config = dict(
    n_head=5,
    vocab_size=1024,
    positions='learned',
    qk_norm=False,
    init_std_o=0.00373,
    lr_head=0.00539,
    decay_fraction=1.0,
    decay_shape='cos',
)
MLP neurons of a small language model. Each row is named by its layer, matrix (up: input weights) and neuron, and shows model dimensions 0-95. Each number is 50 + 15 x the weight over its row's rms, rounded and kept within 0 to 99.
After each neuron's rows, "fires in" lists the words (lower case) most often at its 100 highest values on Wikipedia text that the model never trained on.

L6.up200:33 14 52 50 55 78 62 69 61 59 64 38 55 42 42 51 55 59 60 54 61 54 49 58 54 62 28 68 56 62 57 76 36 65 57 63 34 45 79 25 38 78 57 45 44 52 52 51 54 47 59 20 28 57 64 33 61 29 42 40 28 07 66 41 48 72 31 40 39 37 26 44 63 42 44 66 52 66 41 49 59 36 45 58 52 35 56 40 45 58 49 42 75 62 49 44
fires in: "wrote", "while", "with", "we", "like", "whether"

L7.up296:67 08 62 73 33 58 53 36 45 64 69 45 56 48 63 53 67 54 66 62 25 49 59 56 62 52 47 64 59 45 50 46 67 30 59 44 49 85 68 49 45 73 36 41 59 66 47 55 37 38 64 60 59 40 64 54 67 36 51 67 52 23 56 48 19 70 38 26 51 34 32 43 40 56 38 55 60 73 39 46 21 36 58 69 48 55 26 34 70 60 71 36 38 41 80 28
fires in: "he", "she", "held"

L9.up273:26 26 52 81 68 56 37 61 51 67 40 54 37 38 11 46 43 22 51 54 61 42 47 58 35 59 42 62 41 68 67 36 56 56 60 59 58 71 60 52 38 67 30 60 68 50 18 60 36 51 36 55 54 43 62 62 66 70 26 53 56 55 50 53 46 39 20 24 68 33 38 90 53 61 30 63 59 13 40 37 35 40 54 47 42 44 20 28 65 48 58 58 88 45 79 53
fires in: "he", "had", "who", "has", "still"

L6.up12:29 40 63 84 63 62 74 66 51 50 54 26 35 50 35 32 29 49 67 98 54 51 21 53 47 51 47 53 40 47 55 58 44 79 71 43 36 26 67 46 31 55 35 38 54 74 57 35 46 34 78 33 55 24 47 59 66 59 40 51 41 40 53 64 58 52 67 20 55 69 30 71 46 52 53 62 64 53 50 74 55 45 61 44 42 38 60 59 34 57 32 84 70 42 20 61
fires in: "with", "about", "including", "without", "throughout"

L7.up278:32 34 54 79 42 47 52 27 62 52 48 52 47 20 46 64 69 24 64 62 37 58 35 60 28 46 61 61 91 58 62 53 60 46 29 54 55 44 52 52 52 70 70 41 55 36 57 47 54 53 63 72 35 20 62 66 67 39 51 78 42 28 56 64 46 79 30 48 48 62 33 60 53 45 34 50 40 48 40 35 53 22 49 56 62 47 42 45 47 72 75 60 54 58 63 24
fires in: "she", "he", "who", "described", "held", "died"

L9.up345:33 36 64 50 48 45 62 85 62 53 36 18 43 54 19 67 58 71 49 60 27 63 54 31 53 51 51 62 42 36 36 61 45 40 32 60 54 55 62 60 40 50 46 62 62 48 43 76 37 57 60 34 59 27 42 64 67 36 68 51 71 55 47 47 44 27 48 46 50 41 32 44 72 44 37 63 78 28 35 39 60 39 47 86 44 49 44 43 46 50 59 17 77 57 93 44
fires in: "was", "had", "were", "launched", "became"

L6.up306:45 36 60 62 41 69 48 61 47 58 43 59 58 39 33 56 85 35 58 44 39 41 53 60 43 73 29 56 42 55 38 33 61 74 66 51 43 67 72 60 32 50 12 23 47 49 59 55 50 51 52 39 53 78 51 77 60 70 49 25 45 37 62 51 35 51 26 40 49 20 61 83 50 27 36 56 63 35 34 36 45 49 59 50 39 49 26 14 44 84 67 47 96 21 60 23
fires in: "has", "had", "as", "have"

L6.up194:33 49 56 67 72 57 57 54 29 65 53 41 58 53 38 66 37 60 28 47 43 64 51 39 50 38 52 70 44 43 52 74 40 67 31 52 52 35 16 83 53 47 62 65 53 50 38 41 42 43 70 26 62 39 47 80 74 61 70 47 67 65 51 41 38 67 35 45 35 58 35 41 83 62 44 96 57 76 46 67 30 35 65 62 21 36 54 33 63 49 56 46 45 48 71 40
fires in: "the", "an", "a", "after"

L7.up109:19 47 59 75 59 47 48 51 20 74 35 32 74 66 30 48 34 51 35 72 52 43 21 33 55 59 22 73 65 51 46 91 26 42 40 37 45 46 45 65 55 53 74 61 57 86 75 34 38 42 33 21 65 37 36 67 48 46 73 48 47 43 62 43 38 56 20 23 47 34 47 45 66 74 57 63 57 66 54 88 31 45 75 58 32 48 58 49 66 42 66 71 40 39 70 51
fires in: "the"

L4.up104:34 44 65 56 50 45 57 62 45 47 66 34 77 45 46 55 49 47 70 54 50 65 51 57 52 65 26 71 51 50 50 38 68 38 51 59 35 34 44 59 77 60 41 51 39 58 83 28 50 35 67 57 34 36 52 63 46 51 53 35 32 55 75 43 63 54 47 58 50 18 49 40 48 45 49 79 80 48 52 66 65 50 76 75 46 48 39 38 48 63 40 44 71 32 69 08
fires in: "and", "who", "he", "release"

L9.up504:62 49 51 65 55 27 36 39 72 48 52 57 66 32 41 56 16 46 31 66 36 52 46 64 50 46 54 41 59 66 57 84 26 74 44 57 42 40 41 48 68 82 58 32 43 45 58 72 23 49 67 73 39 74 57 65 43 62 39 43 32 36 43 42 55 31 40 62 51 79 08 31 60 40 08 39 52 66 58 54 35 36 43 83 29 61 32 39 28 40 44 47 35 56 47 60
fires in: "a", "no", "away", "language", "augustus"

L7.up528:30 29 77 51 68 39 65 71 20 49 34 64 54 67 23 60 34 70 48 54 49 63 13 48 44 49 45 67 63 41 43 76 50 59 48 46 48 63 49 75 23 61 63 41 56 55 64 63 31 34 67 62 58 53 45 54 72 28 89 21 41 40 54 49 42 51 47 56 35 51 40 38 57 50 51 59 75 51 36 45 49 39 64 60 17 47 56 42 57 15 41 67 68 31 85 28
fires in: "a", "the", "period"

L11.up393:46 42 54 67 29 56 71 61 50 62 28 48 47 32 52 54 48 37 51 78 57 22 66 35 46 57 52 84 59 62 57 52 68 46 47 55 63 40 65 33 33 62 79 65 59 59 29 69 43 47 65 42 43 67 16 43 61 72 72 49 30 67 47 51 60 60 34 50 16 40 41 40 67 59 30 74 41 50 50 38 55 41 43 65 27 63 47 54 62 61 32 44 52 59 49 46
fires in: "an", "any", "another", "question", "change"

L6.up271:27 26 24 62 46 57 55 48 41 47 49 38 34 40 51 43 60 59 82 54 25 62 19 57 91 50 53 76 45 56 42 61 40 54 72 60 63 37 73 41 32 45 31 51 52 79 58 35 25 66 82 42 29 46 50 44 59 46 41 36 82 27 50 72 36 48 68 36 59 17 27 43 44 53 51 63 33 90 35 40 75 54 42 42 69 42 50 61 47 47 49 38 69 48 74 37
fires in: "later", "while", "water", "whether", "husband"

L7.up435:62 58 90 45 61 38 54 48 44 38 04 59 56 57 44 50 44 60 37 49 55 53 56 41 47 45 62 55 56 50 29 83 62 62 53 60 40 69 46 51 51 45 33 33 41 65 56 59 60 31 56 80 78 70 28 46 67 55 83 44 28 57 58 40 31 42 40 52 41 60 44 57 54 54 52 53 33 57 45 39 38 16 46 65 24 46 55 44 62 23 47 75 56 60 75 42
fires in: "a", "computer", "complete", "completed", "average", "france"

L3.up348:37 40 77 42 46 63 66 80 35 50 45 51 66 53 57 61 38 46 77 86 49 44 33 42 48 68 22 40 38 55 62 67 52 64 41 47 39 53 68 65 11 59 60 63 57 54 44 43 36 61 65 69 66 38 41 57 59 32 47 22 60 58 89 41 53 76 33 17 35 37 32 53 43 46 41 71 52 52 42 62 28 42 51 42 19 46 60 56 81 33 75 56 62 36 51 53
fires in: "his", "its", "their", "the", "her", "s"

L6.up135:44 47 31 44 55 59 70 61 49 35 68 63 32 63 44 31 58 22 74 94 71 32 57 40 32 51 50 81 41 29 57 45 52 85 75 44 48 54 68 43 56 49 42 51 51 59 75 16 69 41 38 47 36 52 51 65 54 35 42 36 54 19 34 60 54 47 43 03 51 81 57 47 47 48 62 64 56 36 45 48 55 36 64 38 25 50 49 36 56 39 61 68 52 55 51 44
fires in: "the", "of", "that", "householder", "households", "household"

L4.up414:17 32 69 54 69 29 62 53 57 55 69 69 61 31 36 67 39 79 28 89 50 37 30 51 53 65 37 57 22 16 51 44 23 54 43 41 33 59 69 28 47 38 68 44 60 51 15 33 49 55 42 54 63 35 25 60 57 55 65 50 37 66 50 49 57 42 44 54 52 86 32 57 44 48 45 50 61 56 47 49 54 38 44 63 36 50 35 68 43 33 67 40 67 33 69 62
fires in: "was", "is", "directly", "because"

L10.up24:53 53 43 76 45 49 55 53 44 44 41 47 36 47 20 54 36 62 28 46 26 50 48 32 41 27 59 76 48 62 39 41 55 64 85 45 63 79 70 52 37 48 64 74 55 70 42 36 65 63 34 51 30 40 40 78 53 36 71 53 73 88 43 69 50 40 37 45 29 77 58 57 54 49 53 71 53 43 34 53 68 39 36 48 26 28 48 48 57 34 37 44 41 57 74 67
fires in: "an", "any", "another"

L7.up450:32 24 38 54 50 48 50 49 55 65 35 36 67 30 39 56 72 42 48 52 28 68 38 50 65 61 35 54 59 64 66 35 48 51 47 52 53 49 51 57 50 50 56 47 58 53 43 36 39 60 77 49 63 15 54 57 34 17 50 84 60 49 36 56 51 63 44 52 44 54 00 55 73 58 44 65 41 77 48 56 31 63 48 54 69 44 29 42 45 61 49 30 56 56 44 68
fires in: "it", "he", "held"

L4.up122:34 62 42 34 41 63 61 54 61 34 52 66 80 61 41 43 68 21 35 75 61 66 75 42 38 77 41 51 50 21 38 44 19 38 72 47 50 51 39 55 42 77 59 63 56 45 45 36 45 51 68 33 51 39 57 48 54 32 81 54 72 43 75 65 49 48 44 42 61 50 29 58 68 31 65 45 42 25 39 32 47 68 70 53 56 34 53 41 45 20 68 44 62 50 54 35
fires in: "have", "has", "had", "also", "contributions"

L6.up573:48 60 61 55 30 54 57 61 60 33 54 54 70 53 26 55 73 49 52 55 63 43 54 51 47 48 40 51 42 30 65 49 40 80 46 44 22 32 45 47 50 57 43 85 62 60 45 33 50 58 37 59 94 40 51 70 65 26 42 56 72 68 54 44 53 62 20 32 62 21 29 58 63 67 42 84 57 36 40 50 58 28 67 57 46 44 37 44 67 45 50 45 70 48 70 31
fires in: "its", "the", "their", "more", "it", "most"

L7.up615:42 30 56 48 44 47 48 49 44 54 67 40 42 41 41 39 63 59 75 81 35 45 45 52 87 68 52 91 57 51 55 36 21 82 51 42 48 70 80 29 52 52 70 56 61 52 53 45 43 28 40 13 44 55 52 52 44 44 33 50 61 37 64 65 43 66 27 49 55 43 43 39 64 62 32 60 37 39 44 60 63 22 53 59 60 49 47 61 46 63 46 43 69 49 62 43
fires in: "and", "with", "when", "like", "wrote"

L4.up24:42 34 62 41 50 39 67 79 50 54 65 34 87 63 32 56 36 63 42 59 52 52 53 42 26 62 21 61 49 26 53 53 40 71 72 50 45 33 67 49 39 33 44 60 55 54 78 47 46 54 49 63 59 70 41 45 41 48 80 58 43 29 48 52 49 48 52 31 41 66 18 74 52 46 57 64 61 62 46 46 40 39 64 56 26 46 74 41 19 24 46 38 49 55 56 28
fires in: "a"

L6.up397:43 49 53 62 64 69 43 60 45 64 57 57 69 63 26 71 34 39 48 96 36 42 28 39 37 61 25 85 49 51 51 70 36 49 43 45 46 04 37 65 42 65 73 60 75 62 68 32 46 49 63 15 76 45 48 66 61 44 67 34 58 43 51 46 59 63 32 16 34 59 24 76 65 58 54 81 62 45 49 89 36 48 72 41 35 15 57 51 64 24 61 73 73 50 70 55
fires in: "the"

L7.up106:53 27 30 37 39 55 53 47 49 45 48 45 79 60 53 52 63 40 46 57 56 61 52 57 63 93 25 49 67 39 13 57 25 61 72 55 36 63 58 34 51 71 52 76 38 57 48 22 36 49 47 40 70 48 46 58 55 30 64 52 56 50 60 57 54 35 60 24 74 57 37 45 62 58 51 35 57 54 45 40 35 52 62 50 65 28 38 75 32 41 43 19 58 57 46 59
fires in: "of", "also", "other"

L7.up524:52 35 72 58 51 19 45 61 40 64 48 40 40 17 59 41 56 57 58 40 34 42 42 73 56 66 42 76 42 75 53 27 66 49 50 34 68 63 75 61 50 59 42 63 64 42 38 76 47 49 41 32 17 61 44 67 44 62 36 54 58 20 32 44 24 23 41 40 54 46 63 69 46 44 55 56 78 67 52 68 63 41 46 52 55 59 54 39 40 52 39 63 79 39 69 24
fires in: "was", "he", "jr", "christian", "and"

L7.up228:12 68 39 32 42 58 44 51 39 64 94 66 63 79 40 62 55 39 37 58 55 63 55 56 42 38 25 54 51 42 49 56 36 41 52 54 46 65 65 40 49 51 38 52 78 46 76 21 42 59 43 46 67 36 56 91 58 34 69 62 60 29 68 51 36 63 49 35 64 42 42 66 23 62 50 56 44 48 46 57 36 37 84 56 35 62 39 50 39 55 49 39 74 47 61 44
fires in: "s", "in", "the", "a", "on"

L9.up13:50 51 37 52 59 52 40 48 46 50 32 55 75 42 31 59 13 65 53 55 71 43 28 37 67 52 30 35 34 32 60 49 39 39 25 44 21 60 62 31 72 37 51 48 71 52 72 40 02 54 62 63 82 54 11 65 53 56 35 50 42 40 29 53 62 12 43 33 58 53 20 46 80 60 15 39 41 51 52 43 48 52 58 78 39 72 45 61 36 28 83 74 52 42 77 56
fires in: "was", "director", "directed", "directly"

L7.up552:59 46 64 37 52 25 49 51 30 51 22 28 50 45 53 32 75 39 90 50 00 55 60 43 48 61 50 78 64 44 64 53 64 67 54 51 33 19 54 40 46 36 37 49 55 35 33 39 45 44 57 43 50 61 61 64 55 41 32 40 95 34 46 74 26 56 36 48 57 24 62 47 47 55 30 87 29 65 48 31 73 30 56 51 50 58 52 61 63 66 57 48 51 65 60 49
fires in: "and", "white", "to"

L3.up252:58 39 63 43 57 39 72 43 77 49 43 25 62 37 45 43 62 28 55 45 42 66 62 46 64 68 59 56 54 52 28 38 53 67 79 61 24 61 66 52 27 51 61 44 42 36 46 57 45 59 49 53 54 65 61 87 70 44 49 65 52 57 52 54 59 77 25 43 36 25 45 65 32 42 47 48 53 55 50 53 52 50 59 51 66 43 25 44 56 71 79 27 61 42 54 32
fires in: "has", "have", "had", "win"

L7.up207:71 47 33 54 39 26 59 71 53 59 51 44 39 48 14 58 29 37 75 53 45 66 21 60 42 58 36 71 57 41 66 66 28 58 66 54 69 26 87 56 35 49 48 40 63 68 37 28 67 56 52 35 63 19 60 56 55 31 42 26 63 53 43 61 50 56 29 50 49 48 33 34 48 69 55 72 50 31 51 44 48 65 43 45 56 55 62 39 34 49 37 60 70 31 58 52
fires in: "with", "as", "between"

L6.up171:50 54 50 76 61 50 35 56 22 68 52 44 92 70 34 61 13 59 35 41 44 40 30 55 43 58 41 54 47 27 52 68 60 72 42 61 38 45 50 69 47 39 61 53 47 62 57 43 48 47 56 43 74 36 19 51 51 42 65 20 47 57 50 42 29 52 50 77 54 75 46 58 54 52 39 42 60 60 53 39 34 54 39 64 42 57 61 57 22 47 40 57 56 46 66 40
fires in: "a", "augustus"

L10.up267:43 65 54 44 62 54 64 41 53 30 30 55 73 38 64 64 40 53 60 39 48 63 71 86 56 76 31 71 66 66 59 42 48 51 55 64 35 51 83 46 23 56 46 61 54 42 44 23 51 39 73 65 55 47 42 57 51 50 45 58 31 53 35 57 59 34 36 31 43 54 44 51 33 72 37 47 45 60 39 38 61 53 48 62 54 24 36 48 50 11 60 60 76 18 57 57
fires in: "it", "party", "he", "society"

L3.up32:27 39 35 38 56 41 70 70 71 51 19 57 61 54 33 48 37 58 47 80 51 40 46 56 68 70 37 66 31 33 56 50 24 59 54 45 75 80 39 25 32 47 45 39 59 59 24 29 37 49 24 50 68 42 48 52 53 65 46 63 68 18 64 47 54 40 39 46 65 41 27 55 50 46 55 36 49 21 41 54 50 23 40 56 51 49 36 47 21 66 80 64 56 45 71 32
fires in: "were", "became", "because", "been", "become", "was"

L4.up608:44 52 44 24 38 68 36 54 57 43 60 49 95 48 40 47 36 31 56 57 54 37 60 60 26 70 36 56 46 42 49 53 05 33 57 42 59 43 74 25 37 63 28 38 48 62 38 49 42 26 57 61 99 35 47 55 55 38 81 71 37 48 34 25 39 62 27 51 46 47 22 63 61 52 48 60 38 60 47 46 49 51 45 36 45 40 45 55 34 34 80 41 53 56 58 45
fires in: "had", "were", "has", "have", "are"

L11.up541:52 59 44 53 67 36 53 57 45 76 54 36 85 43 54 42 26 29 49 70 62 74 34 60 39 47 24 60 50 43 65 35 39 41 42 31 39 48 65 61 19 30 66 53 68 57 32 38 44 50 57 25 59 28 54 36 40 68 34 53 62 05 62 69 59 41 65 47 64 50 59 68 74 66 34 45 29 42 66 45 63 39 33 36 68 68 10 56 56 43 78 74 42 40 36 53
fires in: "may", "august", "june", "july", "october"

L4.up544:27 26 39 50 54 50 46 46 59 43 62 54 53 60 37 58 37 46 54 54 35 63 60 45 63 48 00 59 56 49 52 51 44 62 39 65 31 44 39 45 64 41 57 82 35 49 46 30 36 48 41 47 55 68 49 62 44 27 25 40 54 69 69 62 44 74 25 29 42 67 36 38 48 52 50 72 61 72 61 45 73 44 84 53 23 41 47 42 67 68 52 44 45 20 70 59
fires in: "the", "and", "to", "s", "a"

L6.up471:21 37 56 56 53 77 73 51 32 65 62 20 24 60 50 59 53 26 66 60 56 38 28 41 66 77 55 63 64 64 44 48 51 48 85 52 38 47 75 48 32 59 69 61 57 68 77 41 36 73 54 60 27 46 39 55 47 48 31 33 44 38 42 39 43 74 40 39 26 38 44 54 66 56 31 73 31 52 43 78 28 63 48 43 58 55 62 47 37 56 53 66 78 37 54 25
fires in: "while", "whether", "when", "what", "her", "whose"

L7.up378:57 64 41 51 40 47 56 35 48 58 29 45 76 42 54 71 42 63 38 71 55 48 48 51 42 35 39 61 50 69 54 41 63 53 22 34 21 29 48 51 52 56 65 62 57 58 36 35 54 69 54 52 59 50 42 65 81 65 59 45 69 55 58 64 51 57 50 29 32 47 58 25 68 75 35 90 50 54 54 39 58 24 48 60 54 60 50 37 63 11 37 42 46 46 54 46
fires in: "an", "on", "another", "any"

L7.up523:53 30 33 63 47 68 33 80 50 48 59 57 68 51 35 46 31 35 48 83 63 52 43 45 31 69 53 55 46 43 50 62 35 59 52 45 33 59 69 51 28 63 72 39 88 78 66 54 38 38 55 76 76 45 35 67 58 21 62 50 54 45 42 45 50 62 26 42 42 53 31 83 56 67 42 57 58 64 36 65 66 54 61 41 48 64 32 38 34 32 64 62 79 50 72 24
fires in: "from", "the", "a", "during"

L7.up71:28 50 57 57 53 45 33 75 71 49 43 56 70 52 15 49 37 40 37 51 44 39 04 53 38 54 35 50 38 65 33 62 33 43 50 48 40 55 28 60 44 54 53 67 54 53 46 61 27 53 72 44 93 53 47 74 65 54 65 18 43 47 47 37 39 58 32 64 68 43 37 33 77 62 54 82 77 40 35 63 69 54 51 61 25 48 50 54 65 17 45 75 45 44 80 28
fires in: "two", "three", "an", "one", "20", "six"

L6.up384:34 68 52 64 47 31 45 81 66 28 41 80 74 58 57 59 30 38 39 56 39 55 38 39 30 42 39 94 37 44 49 59 60 44 55 44 52 47 70 50 45 31 52 68 67 50 57 37 60 62 55 46 40 58 48 88 39 51 70 44 66 26 53 72 57 54 37 39 63 68 44 60 41 50 38 78 79 52 60 17 56 44 35 71 48 40 48 46 17 58 35 31 46 31 63 55
fires in: "an", "any", "anti", "analysis", "another"

L4.up428:40 37 49 50 53 40 32 58 42 58 71 19 52 50 48 35 60 52 69 42 38 64 62 55 82 66 41 67 89 54 42 47 52 73 53 48 15 42 72 56 41 07 52 73 52 58 51 51 45 38 28 32 27 58 47 60 41 28 22 44 65 50 81 80 48 49 31 47 58 36 62 57 29 50 32 54 57 43 58 67 76 65 56 59 61 66 50 52 43 81 38 26 59 27 40 53
fires in: "and"

L4.up468:47 45 43 40 45 36 39 69 65 45 71 42 47 39 48 68 60 41 47 61 36 40 24 33 40 21 37 79 38 58 64 58 56 53 65 52 43 27 72 63 44 18 52 58 68 49 20 37 59 78 79 48 36 52 44 57 59 41 37 40 69 57 72 53 46 81 40 73 48 37 41 60 58 69 34 99 66 69 58 52 69 41 52 45 46 63 55 42 44 51 30 50 49 53 59 41
fires in: "an", "another", "animation"

L9.up136:30 34 64 79 55 72 39 44 66 47 69 40 58 65 33 43 42 44 64 89 53 30 42 39 64 54 43 70 43 63 36 54 37 63 46 38 18 77 67 57 44 69 64 44 60 62 52 40 44 27 34 36 53 43 47 64 67 24 46 34 50 39 61 73 42 74 09 28 60 41 40 55 65 60 39 69 62 48 27 68 74 36 52 48 53 47 55 40 49 64 63 47 77 45 47 59
fires in: "and", "as", "with", "to", "from"

L3.up637:39 53 42 34 30 59 44 59 47 52 60 62 57 27 43 60 48 26 56 54 39 36 37 55 53 56 24 53 43 70 38 66 62 43 72 55 53 39 73 60 32 66 58 64 69 62 35 39 45 76 79 75 54 63 36 74 62 24 53 31 70 46 70 40 50 75 23 40 39 29 33 53 63 72 41 78 46 55 44 70 62 58 61 51 39 59 49 53 72 57 50 62 45 26 64 57
fires in: "his", "her", "an", "s", "one"

L4.up434:55 41 28 43 41 52 43 44 73 57 46 61 77 73 51 83 59 25 66 29 22 35 63 53 55 62 17 61 57 52 37 54 48 63 72 44 26 39 39 92 40 40 40 69 38 25 29 30 46 29 32 54 61 52 70 82 51 16 33 32 93 52 69 58 57 53 30 47 72 26 53 51 51 39 47 56 42 30 39 52 62 62 67 53 47 54 46 33 62 57 80 32 63 39 58 35
fires in: "to", "had"

L11.up590:38 28 48 56 39 68 49 66 63 71 45 28 38 46 44 84 56 33 43 73 22 48 24 37 61 47 44 66 60 59 42 57 44 71 58 49 43 44 93 56 52 48 59 70 70 52 43 42 42 44 57 35 71 56 49 60 74 47 39 41 64 57 38 53 51 63 31 47 46 38 20 65 97 73 16 79 47 47 36 70 62 36 61 54 48 45 50 40 56 57 26 53 59 31 93 51
fires in: "as", "no"

L4.up233:43 32 21 60 40 41 51 74 33 69 63 54 80 45 29 34 63 65 63 41 42 36 25 55 70 49 35 46 28 40 70 54 48 53 75 42 25 62 67 26 43 61 05 51 67 70 53 39 46 62 33 60 73 31 54 48 49 23 28 63 56 27 35 76 50 48 38 47 68 50 27 73 31 49 41 46 37 11 37 67 58 59 48 58 49 62 38 56 42 43 79 66 67 67 65 29
fires in: "were", "would", "to", "could", "was"

L6.up88:55 35 67 55 99 43 52 66 41 49 46 33 73 40 49 43 44 36 21 50 46 55 47 44 40 35 37 41 59 58 35 40 58 69 55 62 38 48 48 89 43 49 34 59 41 39 59 52 35 59 70 65 45 72 51 62 53 37 41 61 45 42 66 53 54 43 44 29 55 75 56 90 42 45 50 64 87 65 48 32 22 34 58 41 37 49 34 29 50 37 54 23 50 61 51 44
fires in: "a", "footballer", "football", "manager", "professional"

L6.up340:33 53 26 50 50 61 38 49 27 52 69 42 36 73 54 47 53 45 68 41 43 41 27 65 80 77 20 74 35 23 25 57 57 78 69 45 32 52 57 39 58 43 36 54 54 48 85 30 44 58 37 41 28 68 49 73 62 45 46 44 76 28 44 50 49 70 31 28 60 36 52 61 21 30 25 42 70 69 45 49 58 70 50 68 60 46 52 54 61 65 55 34 62 55 49 21
fires in: "of", "s", "for"

L4.up382:36 63 61 54 47 55 37 49 30 51 30 65 48 25 58 37 52 49 40 34 38 40 61 45 52 32 70 61 50 39 29 46 79 83 61 44 15 81 79 55 25 24 48 61 56 38 87 50 46 49 52 56 34 56 47 53 54 60 66 52 40 55 65 50 52 59 15 45 37 66 53 70 33 60 58 47 24 49 39 40 60 45 36 75 54 49 51 64 14 79 57 44 69 46 72 18
fires in: "as"

L4.up131:27 55 39 35 69 68 61 71 35 47 52 36 67 54 15 43 56 67 45 52 61 52 37 56 40 68 39 47 33 22 37 37 08 55 37 56 20 55 34 44 73 49 37 64 42 72 57 33 40 31 65 51 54 38 47 36 36 68 69 57 53 42 39 54 59 39 65 60 69 44 71 38 66 39 43 55 64 43 45 60 10 53 82 59 51 44 45 48 54 37 34 57 68 45 36 77
fires in: "of", "and"

L4.up116:42 50 30 48 54 62 26 36 46 63 42 38 64 75 72 67 46 39 58 45 29 47 32 42 89 55 02 41 53 34 64 73 59 90 54 32 30 69 50 86 09 34 37 65 60 50 52 40 38 46 56 43 73 66 43 59 51 33 39 52 54 48 75 45 48 74 25 19 54 40 40 71 47 48 47 53 55 51 50 51 62 63 42 60 55 48 47 68 61 47 63 23 53 54 70 25
fires in: "s", "the"

L6.up92:49 37 47 69 55 77 44 55 48 50 73 29 52 45 32 56 40 31 37 33 73 58 49 65 72 34 17 39 51 52 65 32 41 50 52 29 41 55 29 44 33 75 53 59 53 67 68 59 48 59 44 34 43 37 48 52 63 57 56 21 37 64 34 57 57 45 23 55 68 15 40 34 46 59 68 62 46 41 37 66 37 22 59 84 67 24 52 38 43 31 36 33 67 45 76 32
fires in: "after", "units", "initially", "during", "because", "which"

L4.up473:44 31 36 39 44 63 36 44 81 45 68 18 59 89 54 56 49 43 45 39 41 62 70 63 87 63 34 50 52 38 15 59 52 60 68 56 34 27 50 33 37 59 29 59 45 52 67 62 42 61 31 46 52 73 57 47 67 24 15 57 57 43 40 61 55 63 40 24 69 26 44 31 32 44 49 41 52 35 52 55 68 60 60 73 48 43 67 39 70 63 62 37 55 33 55 27
fires in: "had", "would", "has"

L9.up29:61 62 54 32 56 49 56 48 34 57 38 42 58 54 49 62 43 49 45 28 19 50 29 54 51 44 42 76 57 44 24 58 29 63 62 66 55 39 82 58 31 25 18 31 65 32 72 43 32 67 57 55 47 34 53 42 74 47 59 42 54 40 61 53 46 65 64 55 59 38 24 49 81 76 40 50 24 80 48 41 45 36 55 55 44 39 36 54 47 75 75 42 60 30 61 35
fires in: "as", "former", "young", "order", "deas"

L6.up232:47 37 38 42 59 71 55 63 47 33 66 49 57 89 33 25 52 37 34 49 42 55 52 59 49 84 23 46 72 41 51 59 44 67 56 69 21 52 36 36 49 62 37 67 41 52 66 55 44 27 49 36 63 73 56 49 57 22 64 69 38 43 54 72 52 70 19 30 72 62 64 45 45 36 44 41 74 64 47 33 76 55 61 46 26 47 58 36 38 55 67 43 63 62 67 64
fires in: "of", "have", "league", "had", "sequel"